From a checkpoint of a small transformer trained on Wikipedia: MLP 512 tanh GELU, no biases in attention or MLP.
MLP neurons of a small language model. Each row is named by its layer, matrix (down: output weights) and neuron, and shows model dimensions 0-127. Each number is 128 + 24 x the weight over its row's rms, rounded and kept within 0 to 255. Numbers have three digits each.
A block is one neuron, or neurons of one layer that tend to fire together. After each block is what it responds to, as a language model described it from the Wikipedia text at the highest values.

L2.down16:136160124141125139147121141114133140109133094123123098100137123106116106080128138091144112138090118163094130151163134132152156188143063114157123128114100155159143103136146099142116139121159157170137103104170097183145120120136085139099133127153117139155167116090135147116135104107142144102112098148115108117154139089124166112123178143132137108111181116132124126121123104142150138124122
L2.down58:119170132114102132145138135117154122081124136128145111114155132141092115117118116147143115131158141118126142097120185129135180134122131149127135181158122111143149111136117097155114190114146127119121114112151130128154134140108083141137097135084097145123136139115112140090131064133094144135131132114124138141193116138150114133148103139130144170129108137126167070128120110096136127131132
L2.down69:129148158111153124099150153116120129111122125098148163102108099136091135126135118121128132155119098116130093102082131101164109116085112124168148141092117121128143116147143111112117103134153149135139145103124114137154156130088148170138145098161108154143126135113148116135131161106135109151148133123100144146103122124124124134133112138115122122166133153175121153170160119120137138166157
L2.down85:153114121123128110125133121157182106138126097152155138102136145133124170102114108107122127152105134089137101137111140095158131150095116092119155118116109089159101116132166134127116150095151140126123129115139162165107115142170119136167112119113101052120110154103136079140184133093164113114137131084123103140151113095136117138126128150130133142135136108091167164118122107142101127155160
L2.down128:110103111143094144119130110129148121098129123114176095134118133147139127155092146189128164184155119166110166105075075154138149115142134122110161170085144131115192152119126113137132093106139096133102110107126111146118177097119136120083137111099138169095145107130139140117096149087119116143078145127121146182156178154137116123083156155143173137097125129131119149122149133146188171100133
L2.down267:119090140123103124140107132127125131116158112131126084145119123133122120113111195096105144163115164104146101189100163139108103132132113134110137141086133138136104108114113087151140114131135129118121129144083134107140119137103113174189139150133079126147118143124140128141163157109145110151070158106144124146127092115141109129180121097127143167171110127080152114142139142163066137130131
L2.down315:118134102116134093138179097118129125163184158139110076117121140169106124119143099145143147121103136136140122099176115083113159136133108112116147157139128138104145130154122123127135122120068154109153106066164098125140095099151092092081104148124150134120092132091070138111130107125149101103139165120127099123126136151176139119097088142155125156127151098144157091126108147145158141087076
L2.down339:135135116138108107134159161129111154137142074119122134111116089164181105148147118093094148137116117148150127180139155061139149139139073117118116127145120138099142136112128111126124099113142148141141122121161110179155109102134116099115098123130138145134153118137130147118088097121169119137122095141092130133092114099150161115117164127089130092120134168151097164129136126173138115104161
Determiner before a noun

L2.down80:148153131116126143144104102129100098107099119148155150123194125142113105131147168143136099129131130125102093083139122129149086111091162111145122110138121088175160071130113130135120145127078141131134154099097131149137136121140144192103106123137134107131154128150134098111113149168135100072140120099121149120099134099156111124135145138096103139129153148179142147136117132121114140076146
L2.down180:140161152094172154118143114116125091164154106098143112110116102148090100120107148132093117108120118154119138145076101128163111144119145086143138103180106136115169100146189148110128134096117108145085124130121131139146151139122152102122100092133136125128113128173141176121129104131122108131095127131084139101099111120108078144156148145133127156088114119142136169138125122139122171061134
L2.down196:149185178122149148141105105109135138082161114159111158106149148108143115131129117124155111149131122109120165121099156111166137157189142103111149124089096138138127117107087147114134108112112098135170112090103142111100115113066138140140090123089136097108139147095128167167144089150132099145134088139130129100138108123093154148118139140116159108164146158138115141113140139150143089145128
L2.down316:114144120177130113148178082145126140097113157116121134145151089159100151111148128105113135126141094071082138120105132133147110085115101101150129080105134102145124140126165115113146106158169120142143131119154166123123139105089128113116156106125106092126113106137104148125121113125054126117128117164152118109096125123120107131155112163112123141102134067149125164149084132145150155127120
L2.down319:118142129146136105164105112097100137162114142147108138152167121176120127148109109092112108129121143151104133181125159117139114152135123132115133115086107154127142141118099116129170115117112151100124117188154105097101089100117129150135157110150156083125126104109090139118129143127129141145093102080140140115146175128154104120121088139113116112115152139179103166106131124130154152127133
L2.down332:149134133143174163143120141105124161100126138174078121130120118139051169175104152114119139161135110131152132106077130148141146110113111142058164164109124178160157178125112116071115122104106145137114091166155144201128117120094140136137129095049151150133104131121147089108142145141088125117131119132130107115162127120122122130128132164117139156122126152112108101112137103093130152115111
L2.down423:137178147141178134140135093175162138155109121132128075117151132101121125141146134112133130104141072131127153134135131127152108131121109128103090118136126077135124068118115113142192129100124116151126095073103133117090098160144104106139102140163100127131122147099130138137113193140090140139137116108114122112158116082102112152128115116153124124135133079137055132139150088135159131107141
L2.down425:119094179099144118135133122130180135129111098149135127141143140132078133151134180148134093122121120148145129085100149179140138137111152126124121131145114090133123123137174112134096113112121147132141110084135153150121123093123143134132153143135127188149161158145155191097082113131104148133111149101150123135085102100154157147127114095133178091132151125137079109124112125130125120109153
Mid-word consonant fragments

L6.down11:082101132152114163136138120121137090125128108108150131128132105149171147101096077166132124136153146170095128106127128083107134095103146137141113158099114126136147138148151130110134148148119124115084108139162160169124128146113153128111095118105113125126151107157122086132150159132129132141180151161096112085125094150119116128128168133149193132156115110143156118085168137118157130147152
L6.down65:119106118111115096102162131156129152141140097136157109146157161169083148113180096133126110121090098132125137127138108095105125137195123134144158107125093163120131105141151151115138120106146115179132114161187144151145144141143106127121131145165116138153139114095116106142164093105151125139127131143129151098139168123121140149122145153160112155149188128116129118123136115133127131107118
L6.down221:133091121130104120107166137121135166163084104145123113100088130157088074120153122116160107154108105137147121104135099094179128100138117163121163172118101135118132102125103156136140120137128161108119115113114108126093120120108102126131118156119154131103127171125125141117115093183154143117158128152142081148157103114136138106137125139101138144118089118126114144103157127148160165141110
L6.down228:147120106142116093120132076118118144145150132121119106151102166151131164088134141146128138122136133142137146109117167099123151138118108130166119115155141136108152130121164144104134128115130122103108150121059087117109124130102131129118112178166090148168142108125141175097119086109116105127121095128111142155126124104122117146129132180127118104087090123159089134128111102141123147134151
L6.down292:151118132120151117128172152104141183135144110177152109142145147136158103142155127142123112094124139123143155133106121092101126132105121176162151134148126166104091108167147135131110139127136107115140134091144130123111117122116126088141129122074146051101138145107116137133150117137122113167107154124138111139150125181129076115135150116109149146136203142130073110070110113144141108139118
L6.down316:137154095135141126129190111124138125140116178133170092117095120115119126153116137163103130105114130149122147130094161121100138121157138157115155128125111152150092113175113117131143103108140096160149171143168176116143143110100113171145131151160121081162136122157091127107119167114134115134147156085135114111154119110118134104134152104163110195125084150068123116097136147123109093134110
L6.down368:144141129161136115133135122152127124131088133159127123138125119155151135134140129150120130115120095104163167102135160126134089088167109100095142096139149133096079095108144122120129089159127117140128159149144100120152135124110101104121130111148120114140142099130144120150140110096144115153118139148111150110130150120119118078119141138108134157174117129187120138097084120157133118114115
L6.down391:126149154144127148109179140149172071127111120130134133122144106089162109101146158121155123109164124132158089097112137138113185103101106157109107131109127114104132122126177122121128145131084126108125101115131126110142148118143120139100125087127143110120143121137116142139191160120132084137117110126149141154162155103131129091112130155135144114159128073130084102130143138123098155138099
Number words before nouns

L6.down44:088137141116111132094198117158149120151133137169108137138215172125127126093131118147137134120164080104103076142129143137120125134153149105160158142136108165127139127128137111122131096137119125107124104114155117110074119104072168135130122120125140072135125114130125141134069135087123123125082142096145115102167131108148143117147128121156143190113137162088114144131132152110134125143075
L6.down182:126187163133089131144143106150112148093132116137150134144166136123141145086140132128098076140160123102114105121157163127147128125119165137130129139140126160125146129139107130121171145136139122127127120108174101131178135134121130132133128108074140079138138122127091106162102142139129113105093118134143133152120106127116125134095102099141136165114144140101137135140126136092197145128129
L6.down206:109126130115078109118107129103130154097135148135111118100170110115120124096109099138127097127110129139126114129111145111117156114141134100083118094149145129128157095117088095105100106141094152149093139167160134160123126079154119104115121130110127073104144143175119165132103097154130095117176126140082120106152110144143155106137107084117102127136142091105202111151088109068132139129142
L6.down348:114119068169141089103167115155142101126136128164174132122193191138127145107110093075181130121146084098127084131095098146121105159114110137167110137121117160134081086137124109113161142154127123140157137122173140122110112109096163128139132162152121123105095106136114141144119111111124134154081164124104134139159111126100120138127115102137140145123165115129109136141140137123135165136107
L6.down372:121131113137149122114147120105109137102099101140148155143120122102132144109139078123144090123121091096110120139108160132148102129111107116136145162130092112134126158132157141087177100110122110152132132083129135126122135126128132088137081158122102116084116125162131129107115163127115176155091135124122169156095165097138109155142096141137131155136133161143146149121131168098155163115153
L6.down385:110149132143107121137112149147145102123120128167160100151190145105154121133123110166136155136144119071169098146135150093110117133134132122120144129152103118129127139147124139127140090154110121106103100139181110101130109102117149161165126141110148183110154124125130118142118147153090131144095117106137097156148097097126108119112101140188149150101132131098134150123150146122129123139108
L6.down488:156121141104123134135139100081141098133162130136150164137144144189183116152109124122139141109121111129137144165111162124117110123157116144138134110074143133105126131127082142154085137114141121139106139132080127134110131105106114104128137126130117102114130150100132109151141179107140138139136140097106116159145159151123102086075132131147123146128096120110108177124138124094109144128149
L6.down490:119134122144148142119139108152158111135128162146134147152215162117128158115131096135155137138143109115141113175155106134100133141115159108117100143126094186128132140141123143139143104141124135114120139118131119114122092124093144150136136160133143000128156141128118127138095112121132129100107127047122106113144131139161131119153147086161146178143126165102135130108128142102126120153108
Table cell numbers

L2.down13:095133118133114130099142184102120105118112131100132128135107108097122126161143126127130124120092120113139150097102112133136139204153111115121140155170108113141143119157120114124115128154069127112153143084129125121134084094118063126187129143133123119129139120144179115103135095115129142107147124125121129144137148091141150113167118075160112153165110134085152101119089119102143145114122
L2.down36:094145113144108114146130124111130105107143127129150123140149114125112096093122122143124143153156157129106125092118132143099119133171103112134124132129075114148175127106124131108113133124092104111132117100112147114130100102097099124157146177129136077086132128122097117104112204149130115120160179088104126137195136105152100129145148131106097133116102084094122116164078117105139143138131
L2.down198:118156081098098104141142107139144105114133132096085137113104142129132136108119138147127186149118174091133157136110149136127130117119099168139105131133145158134149107107120161154083119073129118139148147126126113120138096139138095108145146164124131103103173130128128112139126124147104125122122085145120119168155139103129187131131085106109120122159091092114125131118100109138123158098151
L2.down272:148115146153124074124194114133134143105135134140139100141121111145121146099150123132130140128118136095125125096081102119125153125139115113126127152099108128123136095147129164167117146125108133150141136123108132147106101113163137202120172130123114168105114108166114111091105152159126129119107156136126124144142142142166082119127116119127138147141150118143172145140105106138168128098111
L2.down308:180151127140117120125107134149101113120148123168130140124132125131158104122146156111153109115085108141103131130115121158121136095107156133125133130124095130127157111114147143063172119191108147114123125158105135097107163157133137106110106159133130175155104155151065104125127160153139101122104099121101154123115135137127128153105093145127138129086173133170123105131104105132173132121155
L2.down351:126179153176108132147130058110153126090097132112130163108155108143135136156139122146080127163133136094121136101090118083123120155131128126127118123134089124136121100143097127131121162100102101153135120162157143156147086106126132100144124107149180090146129167114138126149116119123130137180147155129137104133137130119152158118141125158114175114083140086154168152122137094109122117195086
L2.down461:145116126139146126137123135118123147110122131160172109103140129079139124119172124107123101082120156157108108113152140109110118092143149117176128188117132155147094102117098127127181111129146148070141118112144096080087119159129104111165167124114095165131077138141141093080118118127129107134108115153119096096109143144106142123146127130088119157158145149134162142135093123141181125088105
L2.down507:127129138134093119131082167142150145117131124158115138135105126121103153092143122152088108111128150103123149118115122132102120116119127110153117115161154155088126145139152152130171143121134154161144171145167159125140126094127133151173172117130114150075121116151137140119109194131157186105126068141114141123150125128131114153212110118116117132163130122086094122134108137149138099079138
Separators between table numbers

L6.down88:128132089118106129122126140093144119133127085106151119076113111114065123119122177154126125118126121136144094138124146121159118122092165109112142133110133176138074141154116151081106149132158151130123138116114114101117136153121167157163117143143143121118127106148149168098120098095072124099088143138081143154145099116134124093196091137203092112138149134131131143157103126141106142082160
L6.down226:146142159097107121137124157118180107126196124111106109078085133115089074139147101188119138120085137141177099121102129104140107136108112120143138133151116166132127135124095127123118122131158083144104109090113111160164114124106123150106145125123104098130138141082111143112147156124131136134111106120106129143128154124184137139128113124134136141131084107109154122085136124118121098105103
L6.down424:096136177122189132145114111138121118132112133114156123130086131163112126121086113158147119131122080132096141157131102092073125119143158118096097141099144155126106116133114123159145149160155144160133123152142127133156157119168121135130121104116090146125132137157130113120150121094129133130109112114132165127111144123153105130096133108134125124155133175116107110093105133153143152136133
L6.down458:131179096128105126084154123120131092070123151191127141166107144119113151120144180160135116147123104126128116123146123107096156145144128076130128080146107144127145100102150145125142118129140051168154104112166126139122086152123116120116134110129115090116165093119102080138116111178103099112121160072151123121147161166147149149115116105144197190123106087111111111117103104162163105084139
L6.down494:155131162166138108089157128162120137117161118144115173150172146176114102107100125146190119132132138071105123147134129121094144132105149107135098170110143144118101115147081144145138148167106128107159116128097122136135136108162121165096132133108113114137124164148097110141143172141156082105142139117132120081117085129106128152115154139134122130100070137093127175077120103121138117127149
L6.down503:175114099162128144113123118134125161130154147122160133114098135142109149120109124108151090125112153130117126121134087128127102109146159165128110134141145132129149115113122154094200137120128117105127146092126090092137131148135165068125131132138113162136151087127116092114085132124106132108133142104106160152149150087096126134111106133122133143131146087100135124162142094140132124113148
L6.down506:189153077095118113139144115144163133137123107133152160144114140137156117143112155152137136151122115137153098144106167094146112134097129107070068121129120097116090162152136126121141147112098091107152127095151161118126121154143113122109116108131131099120170148078137145189136074110087152101091135081106144113124095151133123107146111115113148148120127142123132103076120104139116101127126
L6.down511:163127140141132140154133112116152149128110111131182088128080080174157124146137125120149091147135107081105113177158103133138101156122121111172133135160143103148138124112136118118167122097129132131137172113150099147098109097152096151127154179131119145136130142141146099071113095122146111157125116098108138127177131119123106103157120105133143154129154075124131149134109111113121150119152
Person first-name completion

L3.down243:152141136140118154138115108167136166171116112127115119138128120135118157121142151110130095149102102097133096074129145159118112144099155136098132088124138158113154139149147099122140135096114102119105131136126093100105138119172134085120130109159109086132086113182159146136152135080159132121136091077099143109142133095096185150150150103104111115106162124125127128135127140131123118125099
Name-completing word pieces

L6.down35:101130121132092122099102110143164147158149138124089119094140126150155124111138161093139112136128075133140105106112153084111111148118145126084101095142160140098143127126159137108085116116141131140192095119118148119119114097136120147165143130125102018090097110137118141161111146169138165110112109085153139134143090131100137132133144113114126112114104124120123116133112159146142114111110
L6.down222:152110111098108098156140094135142153148158126097161112128165170116133102095122164110091142135126141191139119153109135152163140157097135132123169124202126130149107153102114125145072121145095092090150122113135106116144130127149140139158107158103135093121096103099130126102131192101125137097134130096106119170149146127130114080133117154110128114142107115126137139134124152097143121129136
L6.down289:150122136107129127167131122133131139165150150118094148120170146140133143118090145071146116117121097115138115135125157157157136129109102157109140114110127096161174106165158126128152111136139115091120120087170085136133105156158150119119060087138109092125105145106159128117155094103136147099096127066162136094112148118107150138124118158122136118077144121144178146146135156111138117168102
L6.down301:104163120157127158152138154137114096123145149138156173091094098138130100137066125177165118153190137121110112124151121106138126095149147139114128108115118126095126140152135124159103151100154121151159092084169173113137139103106152119148125103123150055131140143146120128102153070156134125151126197124145133130129098170136125132117094124171155137119182144100119119137123157127127147118129
L6.down315:116089116100165164108119129117102172094151107143147091118145088130107109136101132151190114124155114085149122133149192123140128125130100140110136139115110123120137137160105143158128157165093100143142137142120124137129115182107096150158141122101134087148161134150150145153142103151090144173104113171081118134140149092144095128151094128156104111120136158121143113142103133125139146146157
L6.down319:131161164073192117129131166131117132122188142135116120151158121121104139151134128161134164122128112179156129094127096140130131158119128166136123122096101154139136080146169116120110129100103116107161109155091143151090124114100107112149129054112142053141071084144127140095128115136130098103145157126117110125095152179109119150114096164112161124114103119152154129133124127115132086171101
L6.down326:115168108102141158063116141093134123128171134087162102145168155118140111121129150109075144157139118135144116108104131130154155139158112137095174148137108164123172128153188114111089119139120135101155122124110103101078150141135099181150123124123086041157162151126122160106158122148154128115135132045099120126109119153108156079146124090120110146148097139126119120157121155123149103144167
L6.down331:154125105098149120120122107126186124154104109112162095142144145151120099069088114091096122169146131163151135124135136129132119119092118113125157129165140138141127145101148109126119121149156099110138123109124077088150117173128114097143136159118125117111143127101120152123126073111123163079111098108097123117163147132118148138130084137154154147097105113144133121165105142117160097147112
Mid-surname word pieces

L3.down300:155146109116127080146135156145178152098174151146086133109114182105120125143133125165150170142097200118135140132084143157160164136139101145124146138111131129097111115094148126143104094143100134190130103133129103162147136114125130097125133127103149114108140140142120153118116151116112109163124145098146120135141094141160133106117176117116168140143095108139123110196123134167137137092110
Inner pieces of foreign names

L2.down97:105121122102110061119098123153146150141107108104139104136138139123154139137142177080102128120136133097102097153096139138154108163123149115129086095135147130157103129138115095121118143127113117131133103085174107119126173113105097098131118164194112108126076140124123127132129115120147120136113129089146117115119066108133183116206115126097080139120153146120142145145148127130160107147125
L2.down139:161150115087106130111142121153136158130127094134119159155124117112102108132140144098140102128124096109130146094130112161128122137124134153127124130128160048116147117139126125142152149075166119075143115101146089140108130144141154096079059143151088072149117103113123145142060166098146144142156132113127123095110132119112114140157139130123115135110155164127102088143109123113122146124136
L2.down219:119131114134093144130171127157143105127117145170116112110145128123128155116154133134110150123131103140141143118151125149121131097095091124167139125154096169096151111159116127167160106136133141144169090100156108180127120117153120127115112147152118126112115092168128098125110132146129095095139129147118108139135119124100119162142107130113095139114111118127156181095095182147105141154157
L2.down231:135158118137163135115109158111145101115118164120121139128072130101101131123111133169118133187156126101151132137111136143115149078105161110122124134103154160141129165142107150128116093148122140116099123090172152135113070148105122112147126138132140122089175119064151133113112105137121100156116150174120113130155113139155135148064125078204172109096128113088146093119103124155124168123168
L2.down255:146103067084133143106125137154117157194120112148139135153133142116104121109114102138106128102117136093150107150134120155155138093108148076140131129125133140088137116147094162121145118109152085146127177073127118130155116147172155166159151094108127189103143135167136124133145112098153091127146113133114120155148120130096106102089139164126063139116130107149123140119148117155117114139115
L2.down305:129132147154106135117124105120148103116137093123131120159175139126102142130064123149150152109102146127154090164116108113169144144129142163150118130113142123136107161119107127105100144146142130117089143134148071111128152121145149148120136117085109094090113128123119178085144182115179187093145149090101118125116146153075161130141112143127141122159141124131118115133112122124167130095144
L2.down331:127123112140145116115101109144159137156098116115154159105117190103147147130175187152114113130143142133161119129120118181156083119126118142110115114148153167102145131163133106124109169143113152173139138104127132190111142103150158157138157129149123087136124174164157139163107155137111112106129104112084128121132149113131132193092118143146143148164148135114128126148138127160103089119116
L2.down406:133149135142100127124146115073146134187116118108146129139115134100123149118126121112140120124087147158108123139130140109098108128143128131111130150142140087143164099103098123163164137108139135127201137127121131133152124110130120088155131153108099092079106112106163119157140124083137146141131154084154123122121133077136110135117093115129093111106129111170135139151128115168139184174119
Second piece after capital

L3.down421:125130132128107133132074133154129139128115116140175078137138137132091091104159117116147118104139151103128088182144123132131112103122145103088133131122126151095101141134120132118133109109119117092119153102097128157117152132137145148134124135129149129111123121138136175087098126143167127102188140146079104140199093106100131158146153105131106110157126154131166115143116129151120115108121
Numeric table cell separators